MLP neurons of a small language model. Each row is named by its layer, matrix (gate and up: input weights; down: output weights) and neuron, and shows model dimensions 368-431. Each number is 50 + 10 x the weight over its row's rms, rounded and kept within 0 to 99. A neuron's up and down rows have the sign that makes its largest values positive.
Before each neuron's rows, "fires before" lists the tokens most often just after its 100 highest values on Wikipedia text that the model never trained on.

fires before: ",", ".", " and", " City", " |\n", " |"
L8.gate367:50 44 56 53 47 50 60 58 55 67 39 46 61 58 43 53 47 44 44 49 55 46 66 64 62 60 61 41 57 42 39 64 56 33 56 41 51 43 49 61 56 33 67 48 47 54 56 59 56 56 48 63 40 60 40 50 57 40 51 38 44 75 40 49
L8.up367:47 46 70 47 34 38 26 50 54 48 54 44 53 54 34 71 49 67 46 45 50 62 44 60 43 55 44 41 31 50 52 46 50 47 42 52 49 74 49 18 46 55 61 53 54 67 33 50 60 58 71 50 54 51 66 54 54 39 60 49 41 54 36 60
L8.down367:58 67 42 49 43 56 43 43 44 58 66 30 65 38 42 57 50 45 74 36 45 61 65 50 38 69 55 38 64 50 54 63 42 47 55 46 55 62 43 46 59 64 52 53 62 38 36 57 49 56 49 52 38 52 50 58 42 47 56 52 53 39 59 46

fires before: " ", " |", " •", "6", "-"
L7.gate1725:49 47 45 31 55 31 48 58 35 59 50 35 72 48 42 61 51 32 46 44 34 58 45 54 46 58 68 19 44 73 56 42 49 54 46 35 61 45 57 62 56 71 51 70 65 39 37 42 36 61 49 54 43 24 34 48 48 70 40 37 38 47 56 53
L7.up1725:51 64 44 64 53 44 43 39 50 44 28 40 55 35 32 54 48 46 27 52 37 50 48 47 67 47 46 43 54 46 36 44 58 33 63 50 64 51 69 25 57 29 32 73 35 64 42 50 45 45 51 52 36 46 66 39 55 31 50 55 46 47 55 57
L7.down1725:64 32 44 33 69 60 44 46 57 69 47 44 59 53 38 50 51 47 55 52 51 51 54 36 63 30 63 47 60 43 40 23 39 56 49 46 45 33 45 53 70 56 25 61 55 36 59 61 42 39 48 46 69 50 55 35 47 55 54 58 47 50 58 61

fires before: "5", "6", "ops"
L8.gate271:38 64 64 49 48 25 60 57 38 63 54 57 59 52 50 43 51 40 76 49 46 48 63 54 37 51 48 47 43 64 58 52 45 54 52 36 48 33 40 57 44 46 46 75 61 57 45 61 50 51 55 42 36 52 41 55 37 43 69 56 44 57 44 61
L8.up271:59 45 44 62 65 52 50 53 46 64 44 44 61 55 49 43 36 58 52 56 44 56 31 57 43 40 49 42 40 43 35 54 38 48 36 31 55 43 61 56 44 74 49 42 44 62 58 52 37 57 46 42 44 44 50 39 67 39 66 56 43 25 54 43
L8.down271:46 49 65 61 30 55 45 55 68 47 49 43 33 48 51 55 40 48 51 51 52 50 60 63 66 40 35 32 38 47 37 42 60 38 23 53 52 49 62 47 74 51 50 58 50 51 35 39 56 51 43 34 53 59 52 54 50 49 63 60 48 68 48 73

fires before: " ", " the"
L7.gate22:68 59 49 61 49 56 47 47 42 72 40 46 59 47 45 59 36 57 49 66 75 58 48 50 50 44 34 57 49 65 34 63 58 53 44 53 54 45 57 56 42 62 50 51 47 51 37 52 44 42 48 50 45 46 44 54 52 40 39 33 36 52 43 64
L7.up22:70 45 48 44 58 45 42 58 48 63 51 66 50 54 44 62 20 57 56 35 50 54 43 58 59 54 43 71 66 49 53 55 42 39 43 66 66 48 45 53 60 65 52 51 44 59 53 61 64 67 38 54 50 58 59 52 45 56 63 51 43 46 37 53
L7.down22:44 45 37 68 42 50 55 42 45 30 53 50 47 50 52 47 54 52 59 54 53 46 60 64 37 48 40 55 50 48 49 44 43 53 35 62 45 49 38 54 70 54 56 51 40 60 53 70 45 85 48 59 52 40 56 60 46 53 34 54 53 54 61 57

fires before: "-"
L7.gate738:51 42 42 52 60 58 53 29 49 46 59 66 41 36 47 39 60 54 49 48 30 59 67 44 66 58 48 34 50 44 45 56 46 37 51 42 60 71 35 53 55 44 51 53 34 44 49 55 45 63 63 61 68 54 44 42 44 53 42 65 38 51 65 36
L7.up738:64 50 49 40 65 54 47 48 59 53 49 48 56 53 47 61 32 43 43 55 51 34 31 42 55 52 40 23 38 69 63 53 44 66 61 41 53 62 41 56 65 48 43 43 61 56 42 52 31 58 42 60 45 60 64 55 45 59 45 54 58 41 48 48
L7.down738:73 60 57 63 57 46 58 50 60 60 61 43 53 33 40 50 60 39 47 59 40 43 62 56 57 57 29 47 47 51 57 61 49 42 59 54 47 48 53 52 49 42 51 55 55 44 41 55 46 49 48 57 32 38 54 54 34 62 43 39 55 49 59 43

fires before: "ing", "1", "ed", "2", "ers"
L8.gate139:33 35 82 48 28 35 47 46 52 58 43 35 52 66 59 54 44 56 22 58 43 50 56 59 38 57 51 57 35 49 30 61 52 49 66 48 55 43 48 29 41 38 46 57 50 60 52 71 61 45 72 68 33 43 41 59 60 60 60 42 45 60 45 47
L8.up139:61 34 68 58 22 38 59 57 46 46 47 43 57 54 41 50 50 44 54 43 43 57 46 42 46 38 39 41 50 46 60 51 68 56 42 50 51 41 40 31 44 46 56 69 45 46 49 60 51 31 57 28 44 68 48 48 50 59 49 67 50 46 53 38
L8.down139:42 68 42 41 46 32 33 50 37 46 46 70 53 63 47 51 51 38 52 52 62 42 28 64 37 65 48 46 40 49 50 44 42 46 46 59 55 45 48 65 67 54 43 67 40 50 40 47 68 42 54 28 55 45 57 58 29 32 61 44 66 59 41 49

fires before: " ", " |"
L9.gate1088:67 62 45 42 51 39 53 37 60 55 49 42 56 58 45 60 38 50 57 51 45 56 64 27 52 45 49 46 59 48 57 49 46 51 44 41 66 57 53 33 48 38 36 61 59 49 36 50 39 54 49 35 43 36 54 34 39 75 45 59 48 57 43 64
L9.up1088:50 53 43 44 60 60 76 54 44 44 50 83 59 38 55 65 47 35 57 41 41 39 53 59 52 46 42 45 50 34 48 35 46 57 42 61 54 50 40 60 44 59 61 49 52 54 34 60 44 57 43 56 53 56 55 43 40 47 26 30 59 54 52 56
L9.down1088:46 57 42 65 47 53 66 41 56 57 45 65 28 60 47 54 66 59 67 52 39 51 46 38 72 58 42 47 56 56 50 39 61 36 54 52 32 40 51 55 47 43 45 51 46 34 47 52 56 48 42 43 57 61 61 52 36 69 56 52 50 48 52 48

fires before: " by", " to", " in", " on", " that", "."
L7.gate1679:48 45 55 33 55 51 72 46 51 45 59 52 59 66 31 45 48 31 39 56 69 45 59 56 58 55 48 45 67 55 42 66 67 56 44 40 59 43 34 56 47 46 52 46 39 50 40 35 52 37 50 68 49 32 58 50 44 45 42 49 51 40 48 32
L7.up1679:43 50 56 38 53 50 57 42 51 75 50 54 48 57 50 55 32 50 64 41 49 40 34 42 42 50 55 45 38 45 72 43 41 72 27 56 48 59 42 53 32 61 53 41 58 58 52 41 39 41 41 45 35 46 64 59 48 44 39 53 46 44 56 37
L7.down1679:48 57 52 72 46 56 47 61 44 39 54 66 45 47 66 66 47 54 59 47 71 50 54 23 51 49 46 56 56 33 40 58 36 56 56 32 35 38 45 42 76 61 51 61 55 54 34 54 49 56 53 48 34 60 41 37 32 54 66 31 33 58 59 51

fires before: " ", "|", " —", "-"
L7.gate516:58 56 39 54 51 60 42 54 30 33 73 54 33 57 58 49 61 72 44 42 36 60 52 36 52 62 44 33 47 45 59 49 49 64 44 46 52 53 53 58 57 40 70 49 50 29 68 41 46 69 35 56 48 57 71 43 42 45 57 53 67 53 30 50
L7.up516:50 59 33 53 54 62 50 45 42 39 39 58 43 44 42 44 48 47 56 53 45 32 44 53 44 40 54 47 42 34 54 45 49 57 47 57 44 61 51 64 69 42 70 52 50 49 49 47 54 67 60 40 49 40 67 42 55 73 49 59 50 39 52 39
L7.down516:47 40 50 56 45 44 55 48 43 48 56 64 73 61 68 46 62 37 68 43 57 57 36 57 56 52 36 28 44 59 67 49 31 81 46 40 47 39 51 44 52 41 55 74 45 56 53 41 45 43 51 41 60 75 52 36 51 45 52 56 46 34 47 48

fires before: " |", "2", "4"
L9.gate1197:55 48 42 51 51 55 68 33 47 74 52 68 61 42 51 58 53 57 58 54 65 57 36 37 56 65 54 53 61 42 64 54 57 58 53 59 48 55 39 62 53 58 59 41 56 56 34 51 64 71 40 60 37 42 52 46 60 48 45 51 53 59 43 72
L9.up1197:46 48 37 60 50 51 70 59 58 45 47 42 66 53 40 56 36 49 49 47 51 36 39 59 57 45 54 61 41 56 53 23 38 46 45 55 43 41 54 49 57 46 46 33 46 41 41 40 48 68 42 56 47 54 41 39 44 49 70 40 49 73 35 67
L9.down1197:42 68 43 54 46 51 53 29 43 60 57 68 58 47 46 38 52 75 49 48 39 43 49 64 66 62 52 34 50 49 37 57 34 42 59 29 40 43 56 39 42 49 36 44 72 50 39 41 35 52 31 57 50 57 38 67 51 58 43 43 58 46 42 35

fires before: "9"
L9.gate776:45 32 54 24 45 47 57 51 53 56 51 60 45 42 36 38 61 54 45 62 57 45 45 38 50 49 63 45 65 49 56 45 56 56 65 63 57 51 45 52 69 55 39 56 34 68 30 66 58 52 49 56 44 24 50 38 37 54 27 56 37 57 55 65
L9.up776:47 41 41 60 51 49 57 37 49 40 41 54 42 39 50 39 55 59 51 49 52 49 44 56 41 55 44 35 61 65 64 67 41 76 42 59 41 51 21 43 55 57 53 27 47 45 65 45 43 49 43 46 54 45 54 58 41 47 41 37 58 68 52 63
L9.down776:50 39 52 33 41 54 55 52 45 44 58 57 53 54 51 51 54 62 39 42 44 53 65 55 69 47 41 44 42 49 60 63 57 69 52 49 49 43 39 52 58 32 41 62 39 33 57 46 64 55 72 44 42 43 52 56 44 49 47 67 43 53 59 53

fires before: "|", "N"
L9.gate122:56 35 34 52 48 64 43 38 32 59 35 50 48 50 59 57 57 56 61 42 63 43 41 54 52 49 63 32 53 41 60 45 59 56 57 50 49 46 40 61 35 34 40 51 63 60 32 65 47 35 56 59 55 36 29 59 40 62 53 49 46 58 53 49
L9.up122:45 48 41 48 44 55 43 65 30 48 60 58 75 39 41 59 50 51 48 55 61 51 44 44 52 52 51 47 40 58 61 49 49 46 33 43 65 42 51 59 49 50 56 56 60 58 41 28 30 50 42 33 40 51 48 53 53 54 60 49 54 51 41 54
L9.down122:52 43 53 59 52 44 48 38 48 52 46 48 43 61 49 36 47 53 55 67 47 44 38 55 28 54 41 63 57 60 49 35 55 35 39 64 37 63 54 53 65 42 50 60 50 55 64 54 83 44 46 53 48 53 35 65 33 54 48 51 55 55 57 66

fires before: "|", " |\n", " |", "|---|---|---|---|---|---|\n", "|---|---|---|---|---|---|---|\n"
L8.gate1590:56 55 57 39 57 57 41 44 60 42 50 47 51 69 28 55 45 33 55 56 49 35 42 47 39 61 48 56 64 39 43 32 54 42 64 55 32 61 60 49 39 38 39 36 65 47 68 42 58 63 50 38 40 57 63 40 39 48 47 71 38 52 34 67
L8.up1590:56 59 46 47 47 47 53 35 56 44 64 38 40 45 51 52 38 51 46 47 44 62 43 42 52 36 59 57 56 43 70 53 33 51 54 57 48 60 51 58 57 37 36 49 55 36 37 43 72 66 58 56 62 53 49 61 40 26 53 45 58 41 52 47
L8.down1590:46 70 51 36 66 53 52 50 40 53 64 54 64 41 42 68 45 54 51 71 48 58 60 49 69 34 57 44 55 57 61 34 42 43 61 54 38 55 46 54 53 47 43 39 56 61 43 44 55 37 51 49 51 56 33 54 61 54 45 45 59 30 55 36

fires before: "1", "8", "9", "2", "5", "6"
L7.gate623:58 72 54 49 36 55 39 43 58 55 39 42 57 50 58 47 45 48 38 57 54 58 66 53 40 70 41 47 27 54 33 59 32 60 55 52 49 62 52 46 58 50 49 47 56 55 52 51 63 33 66 45 43 64 46 63 65 42 59 55 46 59 56 39
L7.up623:57 42 63 53 48 62 38 44 39 46 25 52 32 44 56 42 49 71 34 59 54 58 46 61 44 65 53 56 34 59 47 52 43 59 42 54 54 59 52 60 51 50 52 42 45 56 59 55 54 30 59 38 51 57 49 68 50 59 67 48 46 54 59 31
L7.down623:67 54 50 55 49 64 53 38 46 44 46 46 49 42 48 40 39 45 54 64 32 27 36 63 60 48 34 63 64 63 21 61 31 52 56 51 48 57 53 51 58 55 60 29 40 56 67 55 35 38 50 52 50 46 50 47 42 56 35 53 40 48 51 33

fires before: " to", " of", " by", " in"
L7.gate1042:55 56 56 59 26 61 48 37 59 61 51 42 53 53 64 48 54 61 63 49 55 60 50 72 34 38 56 56 68 44 55 51 39 37 68 55 53 54 49 53 48 52 58 65 51 50 67 42 55 55 59 36 65 44 52 43 66 37 60 56 58 45 57 43
L7.up1042:45 55 47 52 31 47 53 45 35 50 59 42 61 51 48 60 39 48 34 33 45 46 45 52 63 49 47 34 61 61 60 37 70 40 51 47 41 45 41 37 54 72 50 53 29 51 59 56 64 48 55 39 46 60 49 43 55 48 45 39 48 44 61 50
L7.down1042:47 45 60 41 70 44 53 40 45 59 45 33 40 27 43 56 48 61 65 31 54 40 56 50 46 38 56 57 52 52 37 61 47 58 64 64 51 52 49 45 55 48 56 37 43 46 55 68 67 30 36 60 70 45 40 57 52 58 49 58 52 55 49 60

fires before: " as", " in", " by", " for", " to", " from"
L9.gate841:59 40 71 61 31 46 57 59 36 52 51 63 49 48 56 56 63 75 56 44 63 44 46 49 44 57 40 66 50 70 60 43 49 49 76 59 44 55 40 55 58 63 47 47 51 34 41 50 44 58 54 62 30 58 39 38 37 60 40 41 47 60 62 59
L9.up841:50 60 51 44 34 59 34 58 28 48 56 34 68 62 50 70 47 57 34 40 58 36 59 51 49 30 55 57 64 59 53 55 58 55 60 53 39 57 39 44 63 55 45 55 63 61 50 60 54 69 55 53 56 46 57 55 62 51 51 44 56 67 54 59
L9.down841:46 40 47 58 42 56 56 53 59 44 48 46 45 53 53 34 59 52 37 36 49 63 48 45 55 43 44 66 49 43 48 53 51 50 55 52 55 59 43 49 41 48 49 63 43 37 45 68 43 43 53 35 42 63 42 49 51 46 58 45 39 24 45 43

fires before: " ", "1", "2"
L7.gate1297:51 44 60 55 70 60 52 45 58 73 44 38 49 66 37 67 59 64 47 54 32 49 39 49 43 55 54 44 23 58 56 47 62 50 45 34 66 36 39 49 36 60 52 46 46 54 65 44 56 47 52 33 49 42 43 48 53 43 56 63 40 38 56 42
L7.up1297:42 61 48 60 42 29 53 55 57 54 59 51 34 61 50 62 61 50 45 51 45 39 63 54 64 61 33 40 55 54 41 54 66 43 52 61 58 35 33 41 60 55 40 41 59 38 42 49 53 26 70 45 39 62 42 51 48 47 49 55 51 49 48 41
L7.down1297:50 54 55 48 54 45 58 44 41 40 49 59 37 47 50 49 51 53 39 48 47 36 54 48 21 52 66 62 52 62 49 29 45 53 62 54 46 55 41 36 47 65 42 49 42 42 43 58 60 59 61 62 54 53 49 54 41 70 58 33 48 48 55 41

fires before: "3", "ops", "9", "er", "7", "8"
L8.gate1422:59 48 53 46 47 60 57 38 38 56 38 52 60 69 43 47 43 36 56 52 43 45 60 54 57 51 55 23 38 47 38 49 41 50 59 49 54 65 50 50 69 44 51 58 50 53 45 64 50 66 56 56 32 59 42 54 48 46 61 47 36 57 54 57
L8.up1422:56 54 41 45 53 50 52 35 48 56 47 56 57 53 46 44 30 71 52 43 62 37 38 67 55 51 58 54 50 54 42 48 44 36 73 48 43 57 44 41 56 59 32 64 37 26 43 40 48 34 53 34 51 57 61 37 57 51 59 42 70 48 32 38
L8.down1422:31 37 64 66 56 40 32 55 58 58 54 49 39 45 60 50 45 54 42 44 63 53 61 35 56 44 53 60 64 70 52 24 45 56 59 40 32 66 62 38 53 38 48 42 45 37 62 44 42 57 55 67 29 58 53 41 48 35 44 48 45 42 47 63

fires before: "|", " years"
L7.gate435:46 52 63 56 36 65 43 41 68 50 47 38 71 58 50 53 45 48 43 46 56 30 54 58 43 64 62 40 52 39 58 55 46 56 53 41 47 58 47 48 38 41 46 44 60 40 54 41 58 55 55 53 58 52 38 47 31 56 60 47 51 74 32 71
L7.up435:51 49 53 53 75 52 51 49 36 24 58 62 51 50 67 59 63 54 43 41 46 44 49 53 52 38 38 52 50 48 40 51 43 45 29 58 34 51 32 49 38 47 42 33 54 54 33 45 46 44 58 40 53 48 37 40 21 41 45 53 53 46 46 47
L7.down435:34 52 44 61 33 46 58 48 34 43 47 42 52 45 46 53 36 20 54 33 48 52 33 43 52 59 51 43 44 50 53 44 44 73 42 54 49 48 59 37 51 47 50 29 40 54 45 34 49 47 37 49 51 54 44 57 53 49 59 49 68 45 59 69

fires before: "0", " |", "1", "a"
L8.gate307:37 63 53 35 66 36 56 54 55 60 49 57 40 56 42 53 62 37 75 43 68 20 67 46 48 57 39 47 45 48 62 52 53 57 46 46 51 54 60 38 44 59 39 61 48 56 29 44 60 45 55 42 55 48 54 45 44 48 47 58 42 54 51 55
L8.up307:48 36 48 66 47 62 40 37 45 49 52 53 52 62 52 55 45 55 52 60 54 56 36 61 62 47 23 59 54 46 28 35 50 41 47 63 40 40 63 38 71 51 47 40 44 49 39 60 67 45 51 59 30 44 51 61 55 57 38 59 56 65 60 61
L8.down307:42 59 56 72 34 57 56 59 57 59 56 42 49 34 40 36 53 46 53 43 49 54 48 46 51 29 52 37 40 45 43 64 43 61 57 44 51 48 52 60 43 55 64 60 61 39 54 32 47 38 32 71 62 51 53 68 56 45 55 57 48 75 37 36

fires before: "1", "2", "5", "4", "3", "8"
L9.gate1321:48 40 69 67 47 35 50 45 34 48 56 53 70 40 46 46 47 42 36 48 59 46 54 50 52 58 61 71 59 56 34 55 48 31 47 56 67 50 57 49 38 58 56 53 43 65 42 64 59 46 50 38 65 43 31 42 41 52 62 58 48 57 40 71
L9.up1321:53 51 55 73 49 56 50 53 42 52 70 32 55 59 61 58 43 49 59 42 52 74 51 49 47 62 35 47 49 39 45 61 47 51 64 45 47 56 30 38 44 56 66 60 71 52 46 34 54 56 64 38 65 55 51 38 40 62 61 48 65 50 68 42
L9.down1321:66 40 57 42 46 55 39 41 51 37 46 63 74 57 28 46 51 45 40 67 48 41 52 35 47 58 21 43 37 72 51 41 55 47 37 59 57 56 43 46 56 38 57 34 58 50 61 32 39 40 42 41 50 25 57 55 47 36 72 45 50 46 44 56

fires before: " of", "\n", " and", ".", " in", ":"
L8.gate1328:67 47 53 46 45 41 45 35 29 48 63 47 48 49 60 57 51 49 45 50 45 46 45 61 56 74 58 36 57 37 39 50 52 58 60 56 48 40 52 56 21 36 28 51 64 69 26 49 51 58 73 50 52 48 36 34 46 33 53 57 44 47 61 64
L8.up1328:51 50 35 36 41 35 60 52 53 46 38 58 42 60 48 63 36 50 59 35 28 45 52 53 58 32 52 35 38 50 32 45 79 71 59 70 42 54 45 43 36 53 52 42 41 50 55 45 61 50 62 49 37 42 56 59 35 36 44 50 50 49 48 39
L8.down1328:42 56 51 39 60 53 37 59 52 60 41 54 46 37 49 48 60 54 47 46 44 46 41 50 44 46 55 72 32 61 61 50 53 65 37 64 53 36 44 55 58 51 74 63 49 60 46 54 48 47 32 63 52 55 58 53 45 41 67 50 48 48 53 32

fires before: "0", "-", "2", "–", "1"
L9.gate1075:62 68 47 59 36 40 39 62 49 63 60 56 66 34 40 45 57 42 52 40 42 51 67 47 64 64 49 28 37 48 56 59 63 54 40 62 36 67 45 71 45 52 52 57 60 54 35 55 77 49 56 54 45 65 55 51 30 54 45 58 64 60 54 40
L9.up1075:51 55 52 61 64 50 57 81 52 21 53 61 54 50 56 55 57 27 51 49 45 34 53 54 44 40 55 70 47 52 61 38 41 51 33 61 54 39 51 59 49 38 56 54 48 51 40 34 48 62 51 56 47 54 15 51 46 43 47 54 54 52 43 58
L9.down1075:38 44 46 39 66 29 57 50 31 49 65 37 50 51 41 43 59 50 56 72 62 48 26 63 52 49 44 49 54 45 50 45 60 40 58 37 57 43 44 73 61 35 39 55 67 41 64 38 45 49 59 43 56 64 48 49 49 57 37 42 45 48 52 34

fires before: "5", "4", "3", "0", "1"
L9.gate131:53 43 53 41 61 58 66 39 51 40 56 27 58 45 43 72 34 39 65 54 47 46 57 70 67 59 67 55 53 35 44 49 46 39 64 67 48 45 40 60 52 54 54 60 42 70 48 48 50 64 69 53 45 47 47 62 49 47 57 61 46 39 45 66
L9.up131:53 37 51 47 57 45 40 53 53 37 63 52 37 28 52 51 39 56 37 36 45 63 60 53 52 55 31 42 60 45 47 55 50 52 44 43 64 61 38 60 52 51 47 68 47 54 52 45 46 56 51 41 43 32 49 42 67 50 62 29 49 36 44 57
L9.down131:42 41 59 40 31 37 50 59 64 37 57 57 56 55 49 81 49 52 53 55 44 63 45 46 57 31 46 46 52 66 51 49 64 47 27 54 54 54 52 49 46 25 53 49 37 47 54 49 47 41 44 47 63 34 45 52 45 46 36 65 38 49 58 38

fires before: "9", " |", "8", "7", "1"
L8.gate385:42 36 34 39 48 50 54 49 53 65 42 59 38 56 33 64 69 53 47 58 50 50 42 65 60 52 64 55 50 35 46 32 63 59 44 39 54 53 50 58 52 43 51 71 60 51 44 46 58 52 44 53 46 37 53 58 36 31 51 50 58 59 64 66
L8.up385:56 46 36 60 44 45 50 45 44 42 55 37 42 58 57 40 45 63 40 38 33 74 45 43 70 55 38 57 48 56 49 70 59 52 51 72 36 41 61 40 56 64 55 57 53 33 48 62 48 64 58 52 37 60 55 34 49 49 60 55 48 56 64 37
L8.down385:46 35 49 55 36 44 49 52 50 51 52 47 65 56 59 50 43 48 40 42 47 48 49 64 71 56 57 61 55 43 54 32 51 50 67 58 56 40 48 38 50 49 44 53 59 50 46 54 46 45 49 70 22 60 52 49 49 45 47 60 33 46 55 40

fires before: " by", " to", " in", " for", " on"
L8.gate254:34 31 46 32 49 55 61 57 57 54 65 51 59 50 47 36 55 63 40 58 46 46 48 64 42 54 45 41 60 48 41 48 54 46 50 36 44 56 63 70 42 49 45 58 43 50 46 43 35 57 64 57 53 61 50 51 30 25 52 46 55 49 41 43
L8.up254:54 46 48 43 63 43 51 41 52 50 70 41 74 42 51 48 40 37 51 53 45 34 63 47 46 49 38 53 56 43 54 48 41 79 29 40 49 54 30 54 51 44 52 46 48 44 52 46 53 55 59 47 66 33 51 26 55 57 48 51 53 82 62 47
L8.down254:40 50 60 49 62 43 56 46 61 47 62 55 62 46 57 41 40 55 56 56 48 50 50 41 33 55 36 38 58 45 50 40 55 61 53 47 34 51 49 60 41 59 56 46 51 48 57 62 53 49 59 49 30 64 42 44 54 55 50 56 61 41 55 42

fires before: "1", " ", ",", "2", "3", "6"
L9.gate1675:52 64 43 44 34 47 66 63 52 56 50 50 39 60 44 44 44 43 62 39 37 41 52 57 59 70 51 39 57 47 40 48 66 39 55 58 57 36 38 42 65 61 50 71 39 56 45 49 57 63 51 45 34 48 43 74 52 49 51 53 49 56 58 42
L9.up1675:65 55 37 52 52 42 58 59 37 51 35 59 62 45 48 32 40 36 40 40 71 39 51 38 49 58 52 39 34 68 48 61 55 49 57 43 61 39 38 41 51 58 29 59 54 43 58 55 35 58 56 57 58 51 55 44 37 52 73 59 55 39 53 36
L9.down1675:49 52 24 41 43 49 56 42 55 62 59 32 60 41 56 48 54 65 43 25 48 43 48 45 35 75 72 38 45 60 56 52 53 46 47 47 57 36 58 33 47 36 53 71 49 61 47 56 47 58 52 44 62 57 38 43 64 38 50 56 37 49 41 41

fires before: " that", " the", " to", " a", " \""
L7.gate683:41 43 50 25 52 55 83 55 58 41 33 53 53 56 52 48 29 52 52 50 63 61 47 44 48 67 40 60 55 39 50 48 46 42 48 53 47 57 38 42 40 52 64 67 44 71 47 46 40 42 51 59 51 30 64 41 68 53 54 52 46 67 39 70
L7.up683:59 37 50 55 41 46 57 57 47 40 40 49 34 36 50 46 53 52 65 56 52 60 60 40 55 49 61 64 63 47 50 42 30 56 59 42 40 69 35 62 30 54 54 45 53 59 68 35 58 56 54 38 38 52 53 57 33 37 40 48 44 49 46 75
L7.down683:45 52 54 52 44 53 42 38 55 58 39 62 55 51 47 64 25 52 58 47 46 47 71 36 32 53 50 51 43 59 56 62 37 46 45 36 52 59 52 52 50 49 49 59 53 59 60 50 46 59 50 58 41 56 65 77 50 59 41 49 72 54 39 54

fires before: "1", "2", " with", " |", "8"
L8.gate1425:45 33 59 52 52 43 44 34 35 64 56 49 53 44 32 45 30 43 53 40 45 50 47 57 44 59 55 64 57 46 46 47 57 45 39 56 46 36 42 48 53 43 39 50 42 41 56 39 74 54 59 55 59 47 56 32 74 53 44 53 52 54 63 86
L8.up1425:59 57 69 68 45 61 54 56 43 41 63 43 45 56 45 68 61 46 59 54 61 62 50 43 40 53 35 66 47 65 58 50 44 35 69 60 57 51 48 50 46 57 55 69 46 49 35 59 65 43 72 50 40 46 36 40 52 50 30 57 57 43 60 43
L8.down1425:50 42 40 43 57 43 57 60 51 36 51 45 54 57 48 37 44 34 54 55 36 66 50 51 51 60 40 34 51 69 44 64 52 54 56 73 57 33 54 70 43 45 51 70 47 53 40 57 63 60 47 47 56 41 49 72 55 50 56 27 47 64 47 48

fires before: " |", "\n"
L7.gate198:50 58 48 38 48 49 53 57 53 48 49 67 77 38 54 55 45 36 52 35 34 56 38 24 50 58 50 19 45 48 37 56 35 49 41 52 58 55 50 52 44 45 55 73 47 67 50 37 59 62 59 54 42 49 38 49 34 63 58 58 58 65 52 60
L7.up198:57 44 47 49 57 46 67 43 57 33 63 69 55 37 50 56 49 33 61 39 48 55 39 51 40 52 68 27 36 60 54 49 45 54 31 58 41 52 45 60 59 45 48 53 48 60 48 48 61 60 39 70 27 50 44 49 51 58 67 59 68 51 61 51
L7.down198:44 42 61 56 47 46 44 45 63 49 57 46 55 41 43 43 51 49 69 48 51 53 33 66 59 56 64 56 49 33 73 53 37 42 61 42 39 29 51 40 60 37 50 48 44 52 60 57 40 42 44 40 35 34 47 71 74 55 43 47 35 54 53 44

fires before: " |", "N"
L7.gate1574:48 40 57 42 63 52 69 37 35 44 51 50 66 64 37 58 48 46 50 49 51 53 54 57 56 64 35 56 50 46 38 66 63 43 47 53 39 64 56 52 30 65 58 49 50 56 38 51 55 41 57 57 22 53 46 55 41 61 28 52 65 84 36 56
L7.up1574:34 62 44 43 43 62 42 47 40 62 58 46 65 50 60 68 58 78 35 39 42 55 36 59 40 54 44 50 48 47 55 52 46 22 56 41 55 40 42 57 34 58 52 46 52 48 44 42 49 28 57 70 35 36 45 44 51 58 63 38 46 64 45 52
L7.down1574:48 60 65 53 42 43 45 53 52 36 41 42 53 40 49 56 59 44 43 53 52 36 47 54 63 57 48 57 48 56 38 50 54 55 55 56 51 46 41 57 62 30 23 46 47 45 54 53 71 45 49 58 44 59 58 27 34 68 47 48 49 50 60 40

fires before: " ", " the", " ."
L7.gate77:59 32 47 48 47 40 49 48 32 46 57 58 47 49 52 60 32 49 49 49 51 60 56 59 42 65 54 48 62 61 46 70 65 42 60 54 32 57 44 43 43 50 55 70 45 56 65 70 58 51 40 52 46 40 38 55 53 51 50 27 56 43 57 64
L7.up77:64 50 44 43 71 54 48 59 62 51 50 61 52 43 39 52 36 56 27 58 62 56 34 40 46 37 45 40 58 39 49 65 54 38 46 41 52 35 57 49 50 52 52 61 66 42 55 43 67 55 43 51 57 58 69 47 31 47 40 39 57 54 57 46
L7.down77:56 31 47 72 61 62 56 65 43 49 52 60 51 41 55 47 49 53 54 34 47 41 38 60 45 49 50 55 57 66 82 33 53 43 50 51 50 36 43 45 44 50 48 56 59 43 60 43 52 61 61 41 40 49 45 59 52 56 49 26 50 49 44 38